config = dict(
    d_model=160,
    d_mlp=640,
    norm_eps=1e-05,
    parallel_block=True,
    init_std_o=0.00373,
    batch_tokens=16384,
)
MLP neurons of a small language model. Each row is named by its layer, matrix (up: input weights) and neuron, and shows model dimensions 0-127. Each number is 128 + 32 x the weight over its row's rms, rounded and kept within 0 to 255.
After each neuron's rows, "fires on" lists the tokens most often at its 100 highest values on Wikipedia text that the model never trained on. A number after a token or word is its count.

L4.up43 [151 125 174 134 153 134 109 143  62 138 135 123 186  84  99  73 144 150 104 196 129 107  95 143 115 123 130 144  75 127 134 178 160 143 152 123 154  47 199 174 166  87  48  94 120 188  72  91 144 102  76 106 254 131 119 138  98 170 141 111 115 140  94 118  72 165  95 133 159 176 130 178 148 163 104 132 160 149 151 137  92 112 132 123  86 118 128 111 110  94 168 173 139 122 156 161 115 147 120 144  93 154 160  93 115 122 147  96 142 121 169  68  82 134 127 165 116 107  73 130 111 129 164 189  86 105 123 185]
fires on: "-" 99

L11.up521 [152 115   2 157 110 177 108 174 152 142 140  60 201 125 102 149 140 172 124 127 142 142 190 142 188  98 106 115 135  93 150 129 156 182  83 148 146 147 162 101 141 149  82  97 134 125 126 177 140  88 161 115 222 119 131 117 124 153 203 148 111 138 128 169  90  89 122  91 116 114 137  99 126 201  88 105 135  75 121 146 130 129 142 160  85 122  82 129 117 122 114  77 113 165 120 119 146 125 169 143  77  94 132 157 132 116 107 161  95  98  96 138 148 135 101 161 183  60 133 121 113  73 117 165  89 187 143 132]
fires on: "f" 29, "F" 18, "id" 6, "ang" 5, "g" 5, "o" 4

L6.up11 [128  64 142 140 123 160  94 121 149 139 127  96 142  55 135 142 150 148 183 146 121 157 197 166 145 124 151 153 173  93 124 122 134 131 130  77 105  94 155 134 162  77 152 120 113 100 110 178 113 132 138  75 167 142 152 129 133 165 119  25 124 121  78 121 172 103 202 128  83 123 173 104 151 104 122 166 129 125 113 181 141 131 116 123 122  63  98 138 136 169 113 124 100 198 137 185 130 129 126 120 172 140  99  78 122 148  79 130 101 170  87 161  71 154 125 132  89 152 109  92 126 125 174  76  83 114 136 158]
fires on: "p" 25, "c" 11, "t" 10, "qu" 9, "iv" 9, "v" 7

L4.up610 [ 79  79 139 144 125 130 160 181 126 159 115  87  74 113 122  79 142 167 113 141 115 102 107 140 171  55 161 139 141 184 105 134 135 135 106 110  95 166 120  74 178 155 124 135 114 123 138 181 159  63  56 121  92 188 160 129 105 139  82 132  97 108  85 135 109 118 145 138 105 131 134  96 140 118 135 140 134  90 118 180  93  93 104 159 121 138 129 113 150 171 162 170 140 155 147  81  98 162  91 185 166 122 191 119  94 111 141 150 121 141 106 129  56 170 102 147  95 100 129 148 150 113 130 151 115 132 132  60]
fires on: "ill" 46, "r" 40, "ell" 6

L3.up77 [124 135  98 115 148 123 122 119 154 115 104  98 164 120  85  49 112 128 119 160 122 144 100 173 150 155  87 170 175 140 116  98 100 118 128 129 157 138 201 122 118 169 120 188 126 144 139 127 121  74 135 145  80 151  92 185 118  84 111 107 137 121 124 147 159  93 115 123  95 129 140 195 166 120  30 155 138 162 123 183 139  65 164 139 134 158  53  74 122 199 117 109 150  68 157 172 190 154 138 183  77 104 147 142 156 158 155 102 120 115 100 121 133  87 183 167 164 135 114 166 172  70  96 142  69 157 135 129]
fires on: "," 39, " and" 37, " he" 6, ")" 5, " He" 5

L6.up338 [147 107 129 155 132 157 123  74 121 153 117 157  93 168 128 161  71 148 134 108  81 119 170 135 197 137 111 131 134 152  71 143 138 138 153  92 114 129 122 103  43 154 171 117 103  94 133 120 115 106 106  76 113 116 110 169 188 116  89 105 128  83 187 190  99 101  77 122 161  66  86 158 136 116 118 103 112 164 113 118 153 134 175 115 118 132 108 114 100 109 135 149 179 126 138  17  99 118 122 103 140 119 138 176 145 102 150  82 137 107 129 166 165 174  84 150 126  99 134 202 160 160  75 106 116 160 106 134]
fires on: "g" 21, "r" 17, "d" 16, "l" 15, "nd" 13, "n" 6

L11.up463 [ 57 173 119 124  81 144 139  96 164 144 187 146 105 138 176 126 110  70 120 152 127 126 119 118  76 178 129 133 145  95 146 109 125 116 119 112  80  95 133 165  94 169  83 124 165 172 170 129 152 161 157 137 123 134  48 128 143 126 117 103 137  98  84 150  70 175 151  92 128 221  99 163 189 167 107 131 133 156 127 135  76 155 173 166  83 151 103 119 131 137 176 116  87 141 135 118 123 116 153 188 121 181 119  76 116 125 122 157 104 138 168 146  76 108 128 160 110 141  86 130 171 167 116 129  76 143 168  84]
fires on: " on" 16, "on" 10, " in" 10, "y" 9, "oc" 8, " J" 7

L6.up124 [184  89 134 165 109  99  96 133  93 107 138 160 159 132 129 185 108 150  95 112  68 133  95 115 107 112  75 214 204 135 115 150 124  68 121 121 116  96  84 144 131 152 127 153 127 101 152  98 119 108 116 123 184 180 116 168 115 122 136 135 150 102  88 130 107  83 130 114 114  98  92 138 143 144 147 192 194 125 138 174 151 108 162 175  97 107  67 141  82 100 166 112 129 190 194  63 140 133 145 131 125 136  85 111  94 185 132 154  97 146 128 155 102 146 105 141  91 123 103 162 107 123 142 180 131 111 133 172]
fires on: "re" 29, " S" 28, " C" 14, " t" 11, "ity" 5

L11.up125 [150  61 128 226  69 127 168 130 148 125 120 176  92 100 102 114 131 120 136 133 153 154 141 124 123 111  84  82 140 134 125 105 133 127 126 196 169 128 142 176 126 111 150 152 237 134 130 123  92 110 152 180 210 100 111 142  78 124 137 152 137  70 172 148 151 110 148 115 156 142  83 117 147 140  90 137 136 119 122 118 216  94 132  98 120 106 109 122 119 122 111 145  74 170 116 114 147 172  95 189  64 136  85 138 135  82 161 140 175 141 114  76 142 136  83 102 145 128 125  55 125 164 133 112 113 116  93 169]
fires on: "." 19, "th" 15, "ud" 11, "ar" 8, "att" 6, "al" 5

L10.up187 [154  90 146 132 196 186 140 144 130 114 112 125 110 130  90 144 135 167  99 143 156 136  81 170 104  93  60 153  91 138 109  99 161 145 157 122 137 126 187 121 120 113 110 148 130 187 123  60  99  90 181 113 159 115 121  69 143 112 175 167 107 121 117 179  83  93  85 147  78 123 138 172 153  97 108 122 100 148 131 146 126 135 130 146 117 109 130 104 115 117 106  92 128 125 153 115 159 192  61 154 168  79 139 158 167 141 157 132 106 189 127  65  56 125 104 157 122 117  87 143 126  91  45 169 108  99 102 141]
fires on: "-" 22, "d" 13, "c" 13, "t" 13, "y" 9, "g" 5

L9.up175 [109 160  82 150 102 136 183 123  89 144 183 153 143 159 112 126  93 139 110 135 147 152 130 154 178  89 145 164 170  92 129 164  66 124 102 119 146 143  95  55 102  97 147 131 175 113 158 109 111 139 120 169 131 103 112 148 133 136 146  61 174  71 146  96 137 114 133  86  70 107  87 182  89 132 126 172 124 129  93  92 157  96 159 209  83 118 128 125 182 115 143 128  90 153 139 141 167  77 118 102 118 102 176 103 132 110 176 102 100 134 161 101 176 126  78 117  95 102 100 154 103 134 145 140 151  74  75 147]
fires on: "ic" 23, "t" 12, "on" 12, "th" 9, "ol" 7, "it" 4

L9.up546 [125 112 116 169  73 156  99 128 127 100 109 114  97 104 135  56 118 136 140 184 157 134 182 119 143 134 131 171 139 140  78 193 119 154  96  35 160 158 162 101 117 157 147 121 109 121 153 155 127  82 152 133 162 153 106 131 133  98 189 148 160  91 135 166  73  71  82 102 151 110  90 163 145 124 167 148 114  89 112 114 140 133  87 177 127 139 140  97 132  81 185 118 135 203 101 145 165 135  84 129 197 103  82 164 141 166 102  40 137 175 134  97 114  80 172 111 156 109 131 136  92 111  79 122 126 189  99  95]
fires on: "ated" 19, " |" 16, "v" 16, "ed" 15, "ld" 10, ";" 6

L9.up326 [147 100  67 168 142 129 180 118 174 141 106  91 112  90  80 172 189 122 139 107 116 133 129 154 177 136 100 133 170 116 113 114 124 159 176 110 159 108 144 135  96  78 108  97 150 102 109 106  92 121 107  93 157  84 115 158 147 121 118 131 156 106 121 118 128 107 181 120 139 113  16 201 114  90 110 201 133 149 109 112 138 172 151 118  89 146 149  65  78 177 101 109 128 179  99  93 149 128 129 128 162 141  84 140  94 156 130 136 121 147  79 128 106 140 148  95 108 126 173 127 179 168 157 109  75 112 109 113]
fires on: "d" 51, " ac" 12, " D" 8, " ro" 7, " d" 6

L7.up158 [133 160  71 148 109 132 135  53 146  92 133 162  81 110 119 134 145 124  79 123 166 134 123 180 144 148 119 141 169 185 122  86  86  76 162  86 156 180 120  70 153 104  40  53 113 121 139 103 133 137  84 102  95 120 147 156 119 111 159 137 111 157 167 139 189 167 189 124 136  62 115 115 119 144 108 109 149 105  46  98 157  66 106 135 175 140  97 131 120 132 115 101 162 115  74 103 149 138 156  96 167 140 180  73 128 146 143  47 127 150 110 140 123 138 100 132 154  83 103 153 115 154 133 172 160 183 115 156]
fires on: "k" 22, "y" 13, "il" 8, "al" 5, "3" 5, "le" 4

L9.up624 [138 153 142 160  84  69 129 127  96 117 129 158 126  98 114  94 183 102 119 176 126 192 138 150 161 109 162 135 154 147 174  92 135  65 125 150 124 119 135 116 146 167 107 149 169 122 133 110 100 110  94 123 130  60  97 116 110  94 126 116 102 110 160 173 114 155 112 185 122 107 151 136 153 105 147 113 122  68 118  76 106  94 121 182 140 111  85 126 129 113  56  88 130 107 174 119 128  88 102 194 128  91 191 122 149  96  57 139 100 118 139 112 213  65 136 148 210 132  61 144 129 113 107 103 138 117  75 160]
fires on: "e" 29, "a" 14, "o" 13, "h" 10, "u" 6, "ine" 4

L11.up394 [134 162 126 133 144  98 117 112 163 123 117 142 160 113  58 101  94 135 165 116  72 131 146 208  85 130 125 160 214 144 123 179 143 166  92 130 134 140  95 145 103  99  94 103 116 114  98 126 160 105 140 120 167 180 113 188 208 108 118  46  87 150  98  79  83  99 116 148 110 141 109 151 154 167  58 129 142 162 128 169 140 101 166 210  54 136  82 119 129 117 108 160 111 137 151 133 198 118 132 142 118 153 120 124 163 156  97 159 142 137 112 164 112  82  97 202 148 166  96 136 129 151 146 129  84 135  74 147]
fires on: " " 20, "0" 12, "5" 12, "7" 11, "6" 10, "8" 10

L10.up90 [141 129 149 125 162 164 143 100 159  72 118 130 151 108 139 102 152 108 118 182  98 113 128 105  94 173  78 144  85 144 158 179  90  95 117 136 170   7 184 150 124 129 127  93 159 152  87  57 138 171 156 111 144 159 104 130 134 117 132 122 109  81  97 189  96 110 102 175 144 157 159 167 161 129  48 138  57 111 143 128 135 147 160 118 119 121 143 105  79 144 134 173 168 164 106 176 145 102 163 125 120 163 106  98 120 173 152  75 133 137 156 103  99 122 151 169  95 138 115 138 128 180 149 195 145 136 147 142]
fires on: "ab" 28, "b" 27, " ab" 20, " app" 9, " pro" 5, "-" 4

L6.up125 [ 65  93 129 153 181 140  82 152 106 141 133 162 171 141 101 153 120  82 182 175 113 147  52 131  82 156 132 179 124 123 146 177 130 167 113 104 123  77 116 168 118 127 200 168 124 180 165 125 122  75 161  98 188 142 102 158 134  94 127 121 152  66 129 120 106  94 101 100 140  93  79 161 110 131 112 149 103 119 157 162  94 101 165 114 117  91 134 147 125 111 152 172  99 157 154 107 135 141 130 176  55 127 161 134 144 158  58 128 151 152 172  77 179 145 159 135 166 141  93 117 130 137 111  99  52  84 139  79]
fires on: ".\n\n" 91, " the" 9

L4.up92 [111 155 193 116 182 118 127 172  81 130  85 148 141  70 128  35 161 101 115  87 136 123 100 111  98 132 122 109 132 163 115 131 152 132 110 126 135 121 132 191 212  59 140 181 154 141  84 143 114 162  97 154 123 184  93 180 108 128 172 131 108 122 104 109 129  88  84 151  96 192 145 161 152 131 146  81 125 105 112 142  87 162 111 118 144 114 137 128 131 118 185 190 112  90 129 129  99 198 122 109 113 134 125  99 107 142 173  99  84 162 144 114  13 104 164 112 104 110 105  86 153 121 143 166 112 115 117 189]
fires on: "ir" 39, "-" 32, "er" 8, "os" 7, "." 6

L3.up80 [ 66 115  63 121 125 161 134 143 112 131  98 112 181 156  80  79 136 130 107 172 115 103  75 104 137 133  83 140 145 116  41 165  92  96 135 126 129 136 129 128 140 156 134 155 132 166 142 100 115 158  83 160 136  89 129  79  90 105 172 152 126  67 185 173 151 132  86 110 168  75 134 183 152 122 132 148 138  85 106 185 188 119 138 108 150 123 106 107  85 151 192  95 127 122 173 142 159 141 130 180  58 134 160 128 138 164  80 119 101 155 128  73 124 152 191 119 102 109 134 130 158  70 119 107 120 175 126  86]
fires on: "," 38, ".\n\n" 11, " |" 11, ";" 10, " by" 9, ":" 9

L6.up133 [ 58 125 130  99  65 116 126  82  86 101 125 148 171 146 136 108 165 138  80 132 148 211 113 138 120 112 105 175 184 139 126 114 126 130 187 127 125 166 150  95  73  95 134 169 103 142 189  88 140 116 112 131 123 161 124 102 115 119  90 152 108  68 101 142 138  71 130  99  88 139 160  99 123 133 136 183 157  95 111 153  97 137 113 135  74  72  83 110 112  63 147 141 142 164 219  78 111 160 128 143 120  87  77 170 113 135 154  86  85 161  31 124 166 166 108 133 148 162 157 181 143 110 114 183 110 131 133 125]
fires on: " C" 14, "s" 10, " Part" 9, " S" 8, " A" 7, "ampions" 6

L7.up114 [ 72  93  98 108 136 164 134 141  98 105 178 131 143 157 152 199 107 149  92 129 119 130 115 126 124 117  72 139 119 124 106 129 139 133 151 109 152 138 180 136 102 140  75 153 147 146 150 100  99 125 148 130 167 137 121 108 135 157 165 159 144 110 122 134 138 124 181  91 146 196 117 136 128 152 106 115 165 192 115  76  74 161 115 126 145  89 106 116 144  87 100  61 133 127 142 104 164 161 147 153 116 146 113 146  95  74 137 124 154 159 131 149  94  94  98 152 131 135  58 153 164  91  32 122  96 115 149 114]
fires on: "c" 32, "ut" 18, "ur" 14, "on" 13, "ru" 7, "y" 5

L9.up545 [ 91 127 133 198 169 122 194 138 121 132 102 118 111 111 125 134 139 123 142 109 126 126 131 162 160 110 116  85 154  75 118 126  51 151 176 123 132 134 144 157 105  76 110  89 132  99 117 100  68 124 166  78 141  83 139 132 182  90 104  89 166 148 121 108 114 106 106  79 103 116 101 126  95 112  98 160 131 119 128 126 195 170 109 117 130  55 106 131 121 112 162 133 112 200 115 105 117 124 129 133 117 181 153 145 158 158 101 156 101 137 123 114 221 150 163 147 146 126 120 143 186 123 109 128 131 150 129 181]
fires on: " d" 47, "or" 19, "um" 15, " ac" 6, "ome" 4

L3.up319 [142  85 196 152 176 123 119 117  93 141 160 107 107  86  95 133 151 160 100 164  74 102 120 103 162  57  53 169 109 175 136 213  99 141 174 110 116  53 195 152 119  75 133 140 121 138 114 150 130 148 100 109 125 154 111 162 131 159 110 109 122 149 134 108  41  95 101 112 111 197 142 170 120 145 113 149 156 154 127 143 109 162 157 120 107  91 147  98 172 160 136 106 140  76 188 132 145 129 164 129 165 112 129  84 126 130 147  95 128 100  89 133 139  68 175 144 106 127 138 155 162  75 105 104 104 119 108 208]
fires on: "-" 100

L11.up34 [118  86  97 187 103 162 141 137 177 225 167 108 100  87 111  99 172 157 144 122 159 139 189 151 201  94  90 145 122 124 120 134 147 126  71 141 122 135 143 144 101 128 166 152 136 116 123 144 191  92 156 174 155 114 133  95 101 141  89 104 104  94 104 171 123  95 136 100 101  51 174 123 132 200 104 110 106 118 105 159 110  37 135 130 104 165 127 140 131 154 138 163 135 119 158  75 152 161  91 149 115 155 118 127 148 113  92 101 115 129 157 123 200  91 102 148  94  86 146 143 143 175 134 178 143 170 106 100]
fires on: "ig" 28, "f" 20, "g" 13, "eg" 8, "og" 7

L10.up293 [179 160 137  73 177  70  88 177 117 147 109 133 119  80 112 183 116 144 156 136  66 135  82 152 130 135 123 121 133 127 111 175 124 135  77 119  62 124  90 151 125  91 100 113 169 101 126 133  85 141 144 108 114 112 102 169 138  99 122 137 133  94  58 217 109 109 125 147 132 126 122 142 193 147 110 171  59 105 128 158 163 123 148 128  83 206 103 171  71 130 149 151 160 101 216 120 161 196 164 142 163 135  94 139 132 177 126  91  97 161 140 130 147 119  98 148  84 152 124 150  90 121 130 101 113 130 127 111]
fires on: "." 42, "4" 14, "s" 8, "\"" 6, "-" 4, "og" 4

L11.up91 [101  96 163 183  99 158 138 118 126 129 174 106 127 139 141  75  74 167 161 106 136 102 155 170 144 124  80 129 140 130 110 143 176 162 138 145 135 145 108  61  81 144 136 174  98 126 139 109 156 148 174  81 141 101  80 177 196 101  94  89 148 173  85 128 110 118 125 127 106 124  93 174 203  81 132 143 118 161 131 111 160  61 153 142 132  91 140 135 125 130 137 118 112 110 160  97 133 108 104 196 166 192 124 131 139 156  74 137 140 127 133 160 142 124 104 119 111  92  68 179 118 188  71 135 101 115  50  79]
fires on: "d" 18, " of" 16, "g" 8, "ig" 6, "ong" 4, "le" 4

L7.up314 [ 82 115  90 129 111 105 134 146 103 110  89 123 148 119 134 144 144  50 106 132 152 139 118 114 109 117 121 155 169  97 166 166 126 154 139 118 115 152 136 159 106  82  96 219 152 102  93 131 137 110  92  90 179  88 143 149 117  94 174 107 145  87 127 102  94 178  93  55 193 132 101 134  94 169  93 185 175 126 165 156  98 129 175 146  81 146  77 100 112 116 128  95 115  88 166 116 135  95 154 135  87 166 118 183 166 192 151 148 160 164 115  87 116  54 153 107 161 147 131 150 130 121 191  89  67 174 143 139]
fires on: " " 22, " d" 9, " c" 8, " g" 7, " was" 6

L11.up324 [121 154 166 171 146 184 167 142 101 139 111 149 106 167 145 134 139 147  79 124 150 101  77 116 147 150 125 136 155 101  73 187  86 117  99  84 108 140 134 131 123 104 170 166 115  89 184 122 118 102 163  99 127 122 106 157 128 141 196 127 157 106 164 112  53 150 128  84 136 148 107 157 137 127 166 112 171 137  96 168  98 180  90 129 115  56  86 136  90 127 132  87 125 153 205  83 141 143 111 116  89 165  97 148 145 107 171 103  77  91 101 129 180  92 121 156 138  99  82 144 171  76 110 140 100 127 126 166]
fires on: "em" 19, " Ind" 16, "m" 13, "at" 12, "ss" 8

L3.up171 [ 87 155 116 147 127 137  68 133 146  96  77 150 168 144  94  70 104 113  92  74 106 150  83 141 145 118 124 137 162 183  97 109 148 138 115  93 141 113 165  69 111 149 106 170 102 153 217 157 123 101 143 134 180 174 112 152 113  77 167 114 147  75 129 135 110  95 124  96 103 129 138 185 126 131 111 133 116 118 114 131 221 162 146 164 131 124  79  99 145 155 127 117 153  86 161 173 141 136 132 128 151 134 124 144 157 147 145  88 146 155  71  93  78  72 171 147 131 149 136 157 147   2  88 176  95 154 123 133]
fires on: ")" 32, "," 18, ";" 9, " |" 8, ":" 7, ")," 5

L6.up615 [132 125 158 140 165 162 190 114  79 154 162 160 107 158 151 125 136  85  99 178 191  58  92  99 121  95 140 147 182 117  86 194 141 159 173 102 167 166 148 128  87 166 118  97 115  95 175 125 114 111 158 112  87 160 110  99 146  86 185 164 127 108 110 124 121  93 128  47  69 140 142 161 150 143 190 135 114 115 117 139 105 105 189  88 118  93  88  98 121  45 125  68 151 102 141  42 156 153 122 158 160 135 101 150 138 132 134  52 114 130 109 165 128  99 136 166 149 127 126 141 129 110  86 107 101 185 108 124]
fires on: "em" 33, "m" 30, "i" 14, " l" 6

L6.up634 [ 66 139 192 147 125 125 209 188 119 124 128  88 143 132 152 107 147 137 101 147 174 154 110 111 125 134 115 125 107 106 108 146 137  95 117  68 126 183 142 130 124 174 102 117 139 136 160 156  96 158 122 158 133 162 146  57 129  94 131  77  92  54 146 120 151  83 122 125  97 159 133 104 112 149 128 140 133 117 106 175  91  72 156 130  95 108 101  91 148 117 235 142 127 133 159 100 106 192 121 137 142 169 117 160  90 130 157 154 171 114 146 142 130 140 108 150 167  63  71 156 134  90  38 124  97 148 130  90]
fires on: "ill" 21, "ell" 16, "son" 9, "ey" 9, "inn" 8, "n" 4

L6.up215 [117 155 103  88  88 102 163  77 211  97 138 158 134 197 121 127  86 138 121 112 142 126 150 124 171 121 131 145 120 121  90 119  99 132 161 120 135 146 148 107 123 136  65 141 115 131 107  79 117  80 127  64 150 115 128 158 138 103 117 131 102 182 143 124 111 172 157 155 168 115 117 135 126 116 142 179 145 116 128  59  75 164 113 146 179 129 117 137  69 107  64  90 137  80  83 133 131 138 155 135 204 124 203 149 172 140 187  77  95 130 197 113 104 143 124 134 183 110  80 154 136 118  80 159 134 154 133 187]
fires on: "k" 11, "at" 11, "y" 10, "a" 7, "it" 7, "um" 5

L10.up533 [118 134  97 159 104 135 146 151 111 143 100 155 116 144 144 117 162 145 153 169 107 113  37 114 199 127  71 141 126 131 135 183 153 159 139  82 139 130 171 153 153 126  98  93 179  73 159 125  85 168 178 153 112 123 126 107 101  88 212 162 109 117 141 191 106 114 114  69  77 156 136 139 100 140  98  90 119 154  89 124 135 135 156 103 131 163 171  92 145 110 123  85 153 136 105  44 193 181 156 139 105 118  95 139 118 116 171 121 126  99  90 115  80 111 139 145 162 140 112 164 150  95  97 149 113 101 101 120]
fires on: "." 33, "er" 17, " |" 12, "ter" 5, "man" 5

L7.up412 [120 107 105 132 122 115 109 209 150 151 108 132 116 105 158 106 185 105 174 127 101 135 101 114 178  90 156 142 180 163 134 107 134 155 119 127 107  99 104 128 124  85 101 151 132  70 154 144  93 164 112 171 150 161 135 181 163  79 109  46  76 113 150 138 156 161 132 136  61 120 107 131 112 122 109 177 141  87  98 201 142 142  98 150 113 135 129 122 114 183 130 126 120 124 143  67 127 156 147 115 161 132 131 109 135 165 110  54 135 144 100 151 139 155 177 122 167 166 188 146 197 164 110 208 114  55 147 140]
fires on: "." 25, "i" 22, "en" 15, "ang" 6, "ong" 6

L11.up339 [160 136 165 110 157 125  91  72  95 130 149 115 102 145 112 114 143 125 156 141 125 137 126 136 104 141 148 137 160 117 131 145 172 111 122  77 127 183 168 105  60 171 115 161 134 130 130 135 166 104 144 167 145 122 170 148 161 110 101 127 131 138  85 167 133  87  80 107  68  97 142 194 192 159 152 102 100 134 111 145 105 100  88 156 105 126 119 172 139 175  83 208 119 123  51  75 135 124 128 115 130 150  92  75 120 118 105 135  70 126 136  74 146 112 120 167 110 186  58 215 135 149 113 175 125 126  45 117]
fires on: "ig" 12, "8" 11, "6" 10, "9" 9, "m" 8, "7" 5

L7.up553 [ 62 121 137 168  65 121 118 155 158 131 132 105 113 201 129 125 113 131 141 154 107  98  72 104 113 134  70 137 119 109 162 218 128 102 131 122 102 169 148 125 132  53 127 168 151 151 135 137 130 150  30 115 186 143  85 113 111 113  85 148 149  91 142 136  84  98  88  60 137  86 110 176 105 131  93 155 144 132 134 137 186 166 143 177 135 111 154 105 113 191 138 143 161  99 156 211 135 116 142  99  39 155 111 185 168  92  85 143 157 144 139 108 183 157 156 138 115 161 124 143 125 137 151  91 104 148 108  70]
fires on: ":" 33, "ut" 13, " during" 8, " for" 7, " |" 5

L6.up217 [ 64  77 133 141 191 159  80 139 107 143 131 166 202 133 101 170 105  93 153 185 132 135  73 121 121 138 119 207 118 151 107 161 142 166  98 102 142  87 148 156  96 118 187 160 139 171 192 114 137  92 143  96 184 114 101 157 112 112 127 130 165  62 129 127 108 106  86  94 145 137  70 153 113 125 114 153  96 109 150 156  81 109 189 136  99  78 136 148 154  92 146 179 126 114 142 143 128 155 123 171  71 131 141 135 135 151  74 131 161 161 150  77 137 130 169 142 118 138 106  98 140 110 104 110  71  98 145 126]
fires on: ".\n\n" 100

L10.up588 [152 152  96 114 142 182 158 127 102 161 154 143 213 172 128 120  64  87  94 198 165 137 120 150 159  97 121 191 184 107 121 154 108 150 115 113 145 156 149 101  77 110 106 141 103 166 112  96 120  88 124 144 133 100  84 135 133 100 165 114 151 147 202 167  84 134 120 111 112 147 123 138 182 127 138  58 128 169  89 145 116 122 173 166  93  88  71 149 174 137 142  46 126 148 113 151 165 102 124 135  79 116  98 125 128 163 141  32 114 105 147 114 159  39 156 149 105 136  53 144 176 122 145 133  92 130 116 147]
fires on: "at" 30, "m" 11, ":" 8, "ad" 7, "i" 7

L9.up291 [117 141 119 143 140 110  73 157 106 225  89 171  50 140 152 142 153 127 128 138 158  84  92  85 164  73  89 114 107 156 115 174 135 133 170 137 165 139 104 106 163 174 184  97 169  97 161 139  78 184 169 159 130  87 119  73 150 164 148 124 167  64 156 128 114 163 118 147 113 126 165 139 149 135  69 134 154 104 109 137 106 124 111  90  99 178 121 168  97 156 186 142 126 138 128 112 127 175  91 129 108 115 149 145 112 124 157  72 117 140 156 137 109 122  74 151  77 136 119 128 169 109  98 138 131  91  81 153]
fires on: "er" 15, "ie" 13, "man" 8, "end" 7, "ian" 6, "ey" 5

L4.up189 [154 172 131 169 125 118 127  91  94 151 135 100 181 142 129  74 196 121  90 119 113 121 177 120 157  60 146 146 125 162 111 170 179 190 153 117 144 131 227 153  98  34  90 127 131 103  86  93 128 103  18  73 139 160 134 133 103 101 134 118 106 158 126 139  92 131  76 140  84 191 159 186 123 138 146 134 166 108 156 143 133 148 134 137 111 140 126 129 138 142 134 101 117 139 142 145  98 143 128  99 111 147 106 133 130 145 134  81 103 141 109  66 137  82 138 123 100 167 142 128 157 141 156 219  97  88 119 187]
fires on: "-" 100

L11.up612 [130 119 134 184 109 119 161 114 199 129 122  76 113  89  72 154 162 179 161 207  98 127 160 168 136 164 158 144 147  94 135 150 146 195 117 103 135 148 160 111 117  75 157 129 163  80 112 157 160 111 183 112 122 138 127 110 140 116 142  75 110 115  90 196 132  79 138 113  60 137 106 109 139 117 112 147 108 122 116  85  77  83 121 116 105 139  58  98 157 169 111  71 151 179 142 134 185  87 114 168 119 148  64 141 146 130  60 101 176 155 152 182 114  90 132 155 132 119  94 116  82 138 128  96 161  86 122 140]
fires on: "i" 22, "v" 13, "qu" 9, "z" 7, "g" 6, "in" 5

L7.up503 [125  99 135 117 121 153 149 173 126 117 149 143 152 112 108 114 152 104 116 173 182 128 152 107  95 121  95 152 135  84 153 185  74 175 121 133 123 153 119  97 126  83 132 201 172 131 199 104 160 117 125  92 169 119 115 110 124 115 138 115 124  65 145 162  72 141  91  33 145 146 139 186  91 123 108 162 205 105 138 139 142 118 170 150  81  80 117  66  97  91 133 180 113 102 184 124  95 110 115  94 116 178  97 159 150 191 110 154 174 158 111  59  94 138 167 113 129  94 124 115 111 134 168 127  71 189 139 151]
fires on: " s" 34, " m" 26, " " 16, " =\n\n" 4, " d" 4, " was" 4

L11.up379 [ 80 104 119 168 212 147 159 163 107 139 123 101 133 103  56 147  61 176 140 188 117 165 111 182 130 113 114 188 126 101 157 112  96 144 108 150 130 117 129  92 104 123  77 124 165 124  67  71 123  40 145  71 155  97 102  86 132 115 163 170 129 127  62 131 111 125 105 121  91 162  93 153 160 113 145 156 143 150 139 113 201 129 184 145 109 114 124 148 107 110 113 149 186 140 175 156 119 137  74 144 105 136 128 117 172  84 120 136 149 144 136 119 181  88 136 109 132  59 106 135  81 124 144 131  95 126 100 183]
fires on: "t" 24, "r" 20, "as" 6, "ou" 5, "al" 5, "c" 5

L7.up564 [ 77  84 104 141 120 161  96 170 162 128  88 142 135 132 142 141 183  57 122 158 142  98 134 107  84  98 113 136 167 139  57 157 150 186  98 140  89  95 140 156 135  89 124  91 162  57 106 153 135 126 126 116 190 117 141 195 157 146 124 153 138 123 174 144  76 178  62 110 185 117  81 155 146 115 125 161 115 111 129  98  82  85 203 109 116 123 108 116 140 134 127 176 126 128 157  78 132 106 159 138  80 169 140 118 135 189 139 159 134 142  95 162  64 134 164 141 156 117 121 112 112 188 205  79  47 146 128 119]
fires on: " " 43, " f" 19, " m" 15, " d" 5, " p" 5, " cont" 4

L11.up396 [ 96 108 151 136 127  74 139 109 140 109 125  97 162 126 135 115  75 123 153 141  65 148 113 112 171 164 130 118 164  87  95 101 163  86 116 115  99 112 139 167 112 180 133 142 146 173 156 145 114 131 143 212 144  78 118  92  95 174 183 126 160 145 152 163 151 166 187 158 135 160 160 150 178 154  72 109 107 101 109 178  81 120 139 123 108 111 156 141 137 121 101 122 130 110  98 115 129 164  62 163 113 123 152  88 110 153  97 103 132 137  84 162  91 133 180  77 122 144 138 173 138 127 109 145 108 146 113 165]
fires on: "a" 38, "o" 15, "ot" 7, "il" 5, "if" 5, "i" 4

L6.up199 [111  98 139 175 110 109 147 150 117 132 167  92 142 147 158  88 187 126 179 140 101 138 169 135 148 152 170 119 183  94 127 150 165 109 165 154 110  78 121 197 112 141 120 154 138 157 121 162 104 166  84 183 168 126 124 123 152  93 153 142  80 102 177 193 151 178 122 156  88 167 119 113 110 159  70 130 156  60 139 102  92  70 134 148  82 133 113 113 127 191 106  90 102 116 129 105 155 108  90 179 116 110 141 111 110 102  70  75 132  83  85 115 166 141 199 104 168 188 120 178 151 138 120 144  95  78 166 176]
fires on: "i" 63, "u" 36